Weights of a small GPT-style language model, trained from scratch on English Wikipedia.
Training: a variant of Muon for these matrices, 6034 steps.
MLP neurons of a small language model. Each row is named by its layer, matrix (up: input weights) and neuron, and shows model dimensions 0-63. Each number is 128 + 24 x the weight over its row's rms, rounded and kept within 0 to 255.
A block is one neuron, or neurons of one layer that tend to fire together. Before each block is what it responds to, as a language model described it from the Wikipedia text at the highest values.

Responds to: Line breaks after finished sentences or table rows, and closing ==/=== of section headings, in Wikipedia articles and election tables, e.g. ==Biography==.
L21.up917 [146 150 132 124 144 175 128  83 137 138 140 108  98 103 135 153 110 150 125 136 169 151  93 173 100 111 123 163 125 136 135 124 116 160 106 130 159 152 136 126 112 114 116 104 141 163 127 145 141  98 129 134 121 128 116 145 102 134 128 155 152 168 106 130]

Responds to: Mainly short word fragments at or near the start of a quoted word or title (Eagle, looser, K in "Krab"), plus scattered table pipes and line breaks.
L21.up667 [123 127 143 143 120 111 187 110 131 136 140  99 173 139 134 105 140 155 107 147 145 126  94 132 122 140 157 143 116 162 143 168 133 103 124 124 152 134 147 117 133 143 108 116 151 102  91  75  94 180 101 131 116 104 171 181 180 163 130 158 123 127 123 133]

Responds to: Line break right after a "= Title =" article heading, or the closing = / === of section headings; weaker on mid-word pieces like ov, nar, ab.
L21.up705 [141 100 156 146 119 127 144 102 135 162 146 134 146  85 102  90 120  92 101 119 110 152 131 110  92 152 170 148 131 136 121 115 102 140 146 137 120 155 133 136 128 126 121 144 120 119  84 140 153 102 131  79 143  96 111 137 106 175 115 171 132  80  90  74]

Responds to: Fires on tokens inside a double-quoted phrase, often its first piece ("'X'avier's", "it is painful to see how"), and on closing == of wiki section headings (==Demographics==).
L9.up406 [118 149 104 147 141 119 139 132  98 173 125 133 125 173 131 121 146 148  95 133 131 120 121 184 130 129 182  98 110 138 181 190 170 117 147 130 105 145 112 126  99 137 123  78 142 134 159 117  98 127 142  85 173 108 171 108  93 110 148 116 103 147 126 111]
L9.up595 [136 149 101 139  94 172 100  91  93 132 109 176 135 174 123 141 104 139 111 131 145 123 101 118  83 126 148 124 106 123  82 133 143 126 121  90 126 119 137 199  89 137 131 165 141 147 154 155 136 147 151  94 155 121 118 107 117  96 160 145  94 156 124 120]
L9.up613 [117 158 144 147 104 110 157 123 130 121 125 103 117 106  94  94 168 127 112 167 160 139 131 112 136 156 165 133 122 135 124 153 127 119 104 155 116 152 152 172 121  69 106 161  92 145 156 123  92 172  88 147  82 121 166 117 172 122 172 123 131 116 118 141]
L9.up819 [ 91 136 163 166 128  98 147 134 112 109  96 149 142  90 129 145 173 151 117 121 130 142 101 135 140 143 158 136  97 128 131 169 126  99 112 134 131 183 147 126 114 138 143 117 151 145  76 142 144 171 140 182 113 137  94 115 150 111 129 153 114 124 169 106]
L9.up848 [166 117 184 171 156  97  99 169 128 154 172 135 124  96 158 148 133 128 104 112 167 103 158 114 178  95 156 110 129 136  99 106  94 155 141 123 140 118 183 125 150 151  98 111 100 149 154 127  93 156 156  92 138 141 104 142 122 104 105 116 157 142  93 163]
L9.up923 [136 120 124 175 105 118 135 116 106 110 121 131 165  83 146 131 114 132 116 151 134 119  88 131 133 150 135 100 100 103 146 114 144  83 129 154 122 156 158 154 120 123 141 166  88 150  81 164 131 147 130 202  85 126 114 115 153 125 139 114 120 127 162 123]
L9.up1140 [117 125 149 140 136 128 109 125 100 126 153 112 107 114 182 132 122  83 149 140 165 112 171 152 113 118 165 107 116 146 160 128 161 158 104 169 152 125 112  75  76 162 105 127  93 106 135 134 141  95 136 120 148  91 114 126  91 143 144 122 119 130 117 104]
L9.up1217 [ 99 117 161 139  96 156 125 128 136 151 140 123 104 166 117 102 155 118 156 144 111 125  89 159 180 190 163 116 137 125 148 171 102 120 151 105 144 156 186 156 129 166 128 159  82 136 134 144 133  90 136 127 122 119 177 153 160 112 120 130 115 130 138  87]

Responds to: Tokens at structural junctures in Wikipedia text: the "a/an" after "X is" in opening sentences, closing parentheses after dates, and newlines ending table header rows.
L9.up159 [165 157 111 164 156  80 169 165 124 143 133  82 122 178 151 116 145 121 118 124 125 109 120 114 106  86 114 129 116 162 154  74 121 159 175 117  90 110 160 151 158 134 110 124 127 141 124 114  83 112 151 126 125 113 127 157 133 132 132  93 109 134 126 147]
L9.up180 [140 162  93 128 139 135 171 140 132 142 161 139 132 118 134 118 156 134 139 197  94 114 146 132 121 125  97 161 156 132 121 109 148 106 101 102 174 130 123 144 146 101 185  97 160 148 134  78 121 145 175  75 171 165  83 169 113 137 155 122 152 121 125 123]
L9.up227 [153  88 123 136 117 165 146 103 146 124 122 127 133 134 116 180 141 143 131 101 119 125 148  92  95 129 189 129  97 147 114  99 134  98 100 114 119  87 131  98 135  95 110 147 111 101 117 142 152 117 109  85 156 138  98  87 120 167 142 122  75 108 136 142]
L9.up400 [164 108 144 138 113 116 103 128 159 129  93 126 126 122 145  99 133 146 131 122 142 137 123 132 116 121  94 137 155 133 120 105 136 136 118 105 146 129  86 115 116 158 125 116 103 171 136 169  93 106 171 116 165 174  81 102 126 125 128 109 102 171 109 130]
L9.up821 [148 136 151 127 138 124 121  51 125 150 142 118 149 151  94 131 106 118 103 118  58 130  96 114 120 152 151  94 109 135 157 100 152 153 105 124 119 142 145 154 158 103 163 144 183  91 125  77  83 157 137  97 117 127 130 150 129 170 187 115 123 119 134  81]
L9.up875 [143 150 152 113 132 113 104  91 126 190 121 139 147 129 136 149 140 126 153 186 146  82 155 126 124 169 137 174  73 122 126  77 114 187 101 134 132 155 113 144  85  99 206 149 162 118 113 103 124 146 159 116 172 158 146 110 103 120 151 133 152 171 125 109]
L9.up1028 [136 162 149 165 123 147 156 111 128 168 104 112 161 137  87 151 172 108 136 171 168 131 108 142 143 146 135 154 139 123 126 109  79 125 149  88 146 142  74 140 151 109  95 118 143 116 183 143 123  97 139 127 169 133 120 126 103 136 145 101 104 214 159 127]
L9.up1191 [165 158 143 112 158 106 117 112 137 157 171 112  99  96 142 125 142 171 152 143 111 131 121 148  69 140 148 144 155 165 121 119 112 108 109 115 136 114 107 121  96  81  86 137 111 106 137 146 105 139 104 143 148 188 140 143 100 126 147 129 118 138 125 107]

Responds to: Closing equals-sign markers (==, ===, ====) that end Wikipedia section headings like History, Charts, Personal life; occasionally country-name endings.
L16.up18 [132 105 138 186 128 116 136 108 134 123 131 142 115 107 177  83  87 127 117 144 114 100 162 148 140 187 145 129 130 119 178 107 134 167 104  93  86 121  73 134 132 113 131 123 134 170 139 162 121 145 106 128 138 128 119 164 122 136 127 127 106 166 141 110]
L16.up108 [134  88 166 150  92 118 164  53 168 141 124  92 189 153  89 143 132 131 124 148 141 137  78  99 130 139 151 125 129 129 129 116 126 124 120  96  98 115 136  69 125 127 119 106 124 129 146 134 143 146 129 116 148 132 135 101 129 165 114 136 157 118 154 111]
L16.up418 [113  88 112 161 165  99 104 131  86 150 156 139 171 134 128 144 123 127 175 108 165  97 137 115 107 160 154  85 104 118  77 129 136 141 146 114 132 116 113 116 103 176 118  75 114 150 106  82 109 160 126 125 139 161 116 125 158 146 112 151 137 125 119 114]
L16.up489 [140 142  95 109 102 140 131 113 175 103 101 115 147  92 121  67 126 104 120 147 186 115 121 133 167 141 108 152 163 123 154 138 142 204 130 154 129  77 138 136 124 150 131 119 147 105 136 120 111 132 136 134 140 119 124 135 108 101 133 112 136  94 116 146]
L16.up637 [120 141 136 152 131 111 186  90 119  95  93 133 134 105 140 102 109 110 114 138 131 160 113 120 128 126 148 110 118 106 105 130 114 127 108 119 130 127  89 150 117 155 166  94 170 141 102 141 127  92 124 159  99 166 130 141  75 145 123 177 115 140 101 120]
L16.up675 [152  84 135 144 152 113 129 122 111 121 141 155 180 125 108 138 117 130 111 106 129 133 134 142 184 132  82  89 160 155 115 152 136 119 112 131 137  82 107 135 147 172 144 165 132 137 143 104 136 134 155 149 142 172  93 149 133 148 165 137 102 136  94 132]
L16.up792 [108 110 126 137 100 141 132  74 147 144  93 157 115 140 142 151 117 134 121 129 117 113 111 149 128  87 165 108 141  90 154 123 153 119 150 145 142  87 141 125 125 109 106 110 154 137 154 109 129 109 145 159 163 105 108 146 185 159 138 211 135 105  98 160]
L16.up1026 [ 91 129 148 112  88 103 152 158  75 188 139 138 117 105 152 123 135 161 150 154 154  94 154 134 143 154 150 124 139 134 108 132 145 150 101  95 106  98 125 107  83  83 127 147 128 116 174 126 125  99 189 131 140 128 163 159 128 159 117 138 116 112 162 103]

Responds to: The first newline right after a paragraph's closing period in Wikipedia articles, before a blank line and a new section heading or paragraph.
L9.up95 [118 130 168 124 112 133 145 124 135 141 129 123 113 109 108  90 137 114 145 156 137 140  95 116 138 124 133  96 155 104 145 102 155 102 164 135 149 143 124 132 130 131  86 137 109 135 118 135 125 139  91 130 103 156  81 111 154 122 124 135 139 134 134 118]
L9.up160 [ 99 181 144 122 156 163 100  84 121 130 159 135 110 105 110  76 161  97 195 138 108  97 157  98 128  80 118 138 176  97  79 120 139 169 157 143 126 155 143  98 165 107 131 116 138 178 155 127 115 132 143 130 112 103 103  79 133 151 147 127 129 133 147 134]
L9.up162 [144 132 128 118 138 111  85 113 135 103 112 130 122 141 120 115 143 132 150 131 142  91 132  85 145 171 103 114 147  82  72  96 133 105 136 107 133  84 141  96 101  88 168 137 162  89 113 163 106 126 156  91 139 149 120 141 136 149  66 114 138 117 124 114]
L9.up219 [122 137 123 136 134 161 117  86 146 143 152 105 107 174 159 119 105  89 124 129 121 119 108 109 128 138 131 108 159 147  78 129 143 124 125 125 145 165 170 119 134 118 133 141 134 124  78 116  93 144 126  89 126 143 129 142 191 134 133 164 136 125  92 139]
L9.up497 [125 127 167 109 114 149 153 120 155 113 128 167 158  80  90 116 172  75 126 163 145 132 106 149 150 158 129 124 138 129 122 143  84  81 128 127 147 146 154 124 130 159 126 117 144 145 115 148 149 111  92 112  91 139 113 145 167 131 121 157 109 127 152 129]
L9.up1044 [119 150 144 179  96 134 116 127 121 117 100 133 145 123 114 140  85 122 134 119  94  87 132 115 138 113 142 111 139 118 129 144 129 114 142 122 104 114  91 121 141 123 130 112 132 167 102  95 118 102 129  89  94 125 116 165 135  90 131 173 142  97 141  92]
L9.up1069 [140 137 124 117 119 154 173  86 153 106 161 142 123 122 138  98 114 122 100 125 132  99 153 159 116 152 174 122 166 121 125 138 114 103 140 153 145 110 146 134 148 103 113 164 132 160 121 110  72 104 107 146  92 169 122  99 145 177 133 169 168 124 111 170]
L9.up1080 [121 141 163 136 116 124 117 124 137 155 119 125 114 144 127 167 149 156  89 129 136 129  89 147 100 105  99 126 158 100 111 107 150 132 148 110 124  94  87 116 165 130  97 144 144 141 126 152 162 103 156 117 106 150 104 140 120 101 136  89 168 120 147 106]

Responds to: Final piece of a short term right before a closing quote, heading ===, or bracket, such as "Eag-le", "conting-ent", Notable gu-ests===.
L21.up1095 [128  97 143 133 123 112 106 125 106 110  91  98 143 181  85 136 122 137 113 142 117  96  98 149 158 155 203 117 132 153  95 134 125 121 118 118 119 155 155 187 133 130 122 132 119 165 111 111 147 128 145  85 115 118 153 147 139 122 130 147  74 137 138 113]

Responds to: Two groups: digits and slash separators inside geographic coordinate strings (34.0377, ﻿/﻿); and mid-word fragments like op, ep (adopt, Bebop, Sep).
L9.up347 [145 111 135 121 145 138 141 115 103  87 121 146 122 115 140  83 106 131 115 117 113 126 144 100 157 142 116 115 146 106 122 166 124 148 162  84 104 146 147 125 141 129 135  84 126 137 152 163  88  96 129 131 150 120  69 130 121 128 121 144 128  99 166 114]
L9.up456 [139  96 112 125 143 112 115 150  87 111 103 100 143 170 106 130 133 135  96  93 137 116 168 105 117 141  68 144 106 142 129 135  99 106 142 147 114 156 109 108 150 113 144 115  72 177 120  93 100 109 124 147 124 155  97 154 156 112 132  93 135 107 161 110]
L9.up617 [136 173 129 139 152 125 118 159 152 152 136 121 155 129 129  99 162 120 107 133  92 138 127 101 125 180 119 118 146 169 122 119 122 114  77 148 135 131  95 132  74  61 103 115 156  51 143 142 110 109 129 131 100 110 139 119 113 100 124 148 128 178 146 110]
L9.up762 [136 127 139 157 142 101 100 108 106  99 142 136 136 162 111 162 123 157 105 143 137 100 158 132 139 120 102  87 161 113 105 125 111 120 149 145 161 122 145  99 164 133 152 148 115 136 122  82 110 104 152 120 128 103 111 130 158 108 141 144 132 120 131 112]
L9.up912 [117 100 109 123 144 150 162 119 145 122 129 132 136 144 166 115 136 160  99  85  97 124 115 109 164 146  84  70 114 108 138 115 201 142 157  99 110 127 120 132 135  88 127 124 123 135 147 150 141 129 124 106  99 114 111  75  96 143 116 135  99 102 127 102]
L9.up982 [111 132 139 109 127 104  58 157 105 107  87  41 111 155 177 105 166 136 117 123 159 112 166 128 132 151 124  92 140 155 161 114 132 121 132 125 102 129  98 115 126 135 128 126 112  97 121 136  67 135 131 129  83 143 138 165 141 167 143 134 143 135 126  84]
L9.up1186 [112 133  92 117 181 119 150 143 120 108 123  99 170 109 127 123 122 139  91 124 130  76  92 127 106 135 101 124 107 142 121 138 143  75 139 157 112 150 118 116 115 125  94 174 152 173  98  99  85 153 131 104 113 140 144 110 165 139 157  98 142 161 178 127]
L9.up1244 [143 132 107 172 123 120 158 142 102 110 117 120 129 153 144 125 126 142 105 128 103 141 137  96 119  95 120 147 129 123 121 130 136 138 109 123 111 149 109 113 101 154 115 109 120  97 149 142 133 102 126 151 150 128 118 126 163 106 115  85  99 169 101  74]

Responds to: Tokens just after an opening parenthesis, inside a parenthetical aside: acronyms, translations, years, conversions and code, e.g. (LBA), (Port of Shadows), (200…2).
L9.up234 [141 124 112 139 125 148  75 145 136 133 103 118 136 149  85 158 118  85 106 152 111 143 135 146 119 143 154 130 169 159 170 125 120 138 139 108 116 148 115 139 119 119 112 123 130  95 117  99 133 110 122 100  91  95 136 163  96  91  97 104 138 130 103  83]
L9.up239 [147 123 115 125  97 149 111 147 100 106 131 111 122 170 114  98 153 122 134 154 104 137 117 127 120 157 142 120 155 103 131 127 151 138 130 100  79 150 150 147 100 128 119 148 135 139 149 101 155 154 132 128 142 136 139 108 165  89 111 126 138 146 141  96]
L9.up353 [162 106 111 124 116 109  91 109 139 106  89  90 130 182 120 129 103 117 135 155 111 124 155 159 133 150 178 103 164 123 140 137 173 162 111 103 120 154 137 178 124 131  95 138 137 121  95  84 117 106 129 127 111 129 122 172  88  56 116 107 146  99 120  87]
L9.up899 [124 117 147 138 123 196 111 176 117 144  95 102  98 172 110 122 110  95 125 142  89 126 155 127 161 158 169 129 103 136 146 125 171 135 153 129 126 111 162 126  91  99 103 130 134  79 160  82 130 128 106 123 104 110 117 149 101 126 117 122 117 105 131  72]
L9.up901 [ 81 136 146 103 132 158 133 132 103 114  98 144 110 133  91 143 134 190 139 138 119  69 152 144 141 114 137 113 170 127 138 164 111 155 141 167 135 120 149 124 132 155 175  83 136  80 125 133 138 110 124 160 121  99 119 155 124 135 110 153 131 111 116 118]
L9.up1158 [131 118 107 133 109 131  60 131 128 131 118  94 118 135  82 112 103 112 161 159 131 116 167 150 171  99 158 134 132 146 157 123 137 179 141 133 116 132 140 153 108 136 101 130 144 120 141  75 128 144 118 143  97 105 113 171  89  72 137 119 145  95 139  87]
L9.up1169 [158 111 112 115 116 128 107 161 124 142  94 103 136 127 118 151 135  98 100 133 126 133 115 166 114 144 174 157 117 150  95 146 160 122 126 145  99 116 118 139 128 161  95 106 112 122  70 138 122 163 116 124 137 165 187 140 117 113 113 122 144 140 130 125]
L9.up1231 [113 126 117  88 118 129  76 146 113 135 145 121 116 143 113 133 144 162 171 147  89 136 101 104 157 133 127 125 133 191 167 144  94 115 109 138  85 168 138 123 124 126 107 160 158 106 132  88 136 127  98 108  82 135 106 131 112 132 151 181 150 120 171 119]

Responds to: The first newline after a paragraph's closing sentence in Wikipedia articles, as at a blank-line paragraph break, often before a heading like == History == or a new paragraph.
L16.up67 [111 150 169 124 163 106 165 114 109  91 176  91 139  91 138 140  86 160 108  93 118  77 145  58 103 129 124 152 106  93 100 151 128 139 145 133 117 121 161 128 148 141 130 120 125 112 112 169 136  94 113 116 111 108 122  98 107 153 117 141 135 130 127 134]
L16.up126 [133  96  88 129 126 147  97  80 141  92 147 102 113 114  79 110  90  95 152 139 131 139  97 169  92 146 137 131 141 151 146 129 127 156 160 123 101 105  84 115 130 138 118 134 124 141 128 118 107 139 156 143 142  96 129 134 110 138 166 145 111 146 107 116]
L16.up128 [125 161 175  93 132 124 132  99 124 145 117 157 176 127 140 127 102 130  92 173 148 124  85 146 122 131 122 160 137 125 161  89 153 142 163  96 140 121 149 121 136 121 109 133 124 143 136 129 104 131 132 135 115 152 113 155 119 132 118 102 130 156  93 114]
L16.up419 [147 127 145 156 167 120 150 137 119 131 104 111 124 121 134  88 104  97 120 122 154 104  68 133  90 140  90 136 143 104 138 121 163 113 133 108  89 120 180 133 162  99 105 169 100 124 124 145  92 123  67 134 139 140 114 122 121 128 132 120 132 143 134 113]
L16.up598 [ 87 153  83 103 100 116 104 123 144 168 137 122 153 137 123  82 133 142 106 127 166 121  99 172 116 135 144 128 131 148 130  88 150 149 151  79 119 145 146 117 133 134 138 125 119 140 101 129 137 111 126 111 140 153 147 130 153  88 182 175 145 145 121 122]
L16.up606 [109 158 143 145  97 137 119  64 159 136 146 126 135 109  99 143 120  86 168 124 103 116 139 125 139 161 123 127 123 103 109 123 164 116 159 146 147 146  93 157 133 138  89 141 149 144 152 124  96 162  80 102 113 122 135 171 110 111 119 164 111 144 143 144]
L16.up691 [123 114 149 146 115 125  95 121 139 103 159 155 114 142 132 191 108  63 134 148 125  86  88 118 139 119 107  90 106  96  74  95 105 120 143 135  90 119  90  93 163 112 121 102 149 107 130 106 159  98  86 120 148 131 150 126 196 141 129 167 139 133 179 114]
L16.up1157 [150 133 124 109 150 111 149  96  90  98 136 130 137 113  88  91  56 125 139 126 129 111 163 108  93 172 123 119 131 115 121 156 101 111 161 149 159 152 127 104 133 146 117 152 144 134 118 151 129  94 118 133 158 147 107 134 124 136 138 140 126 155 149  99]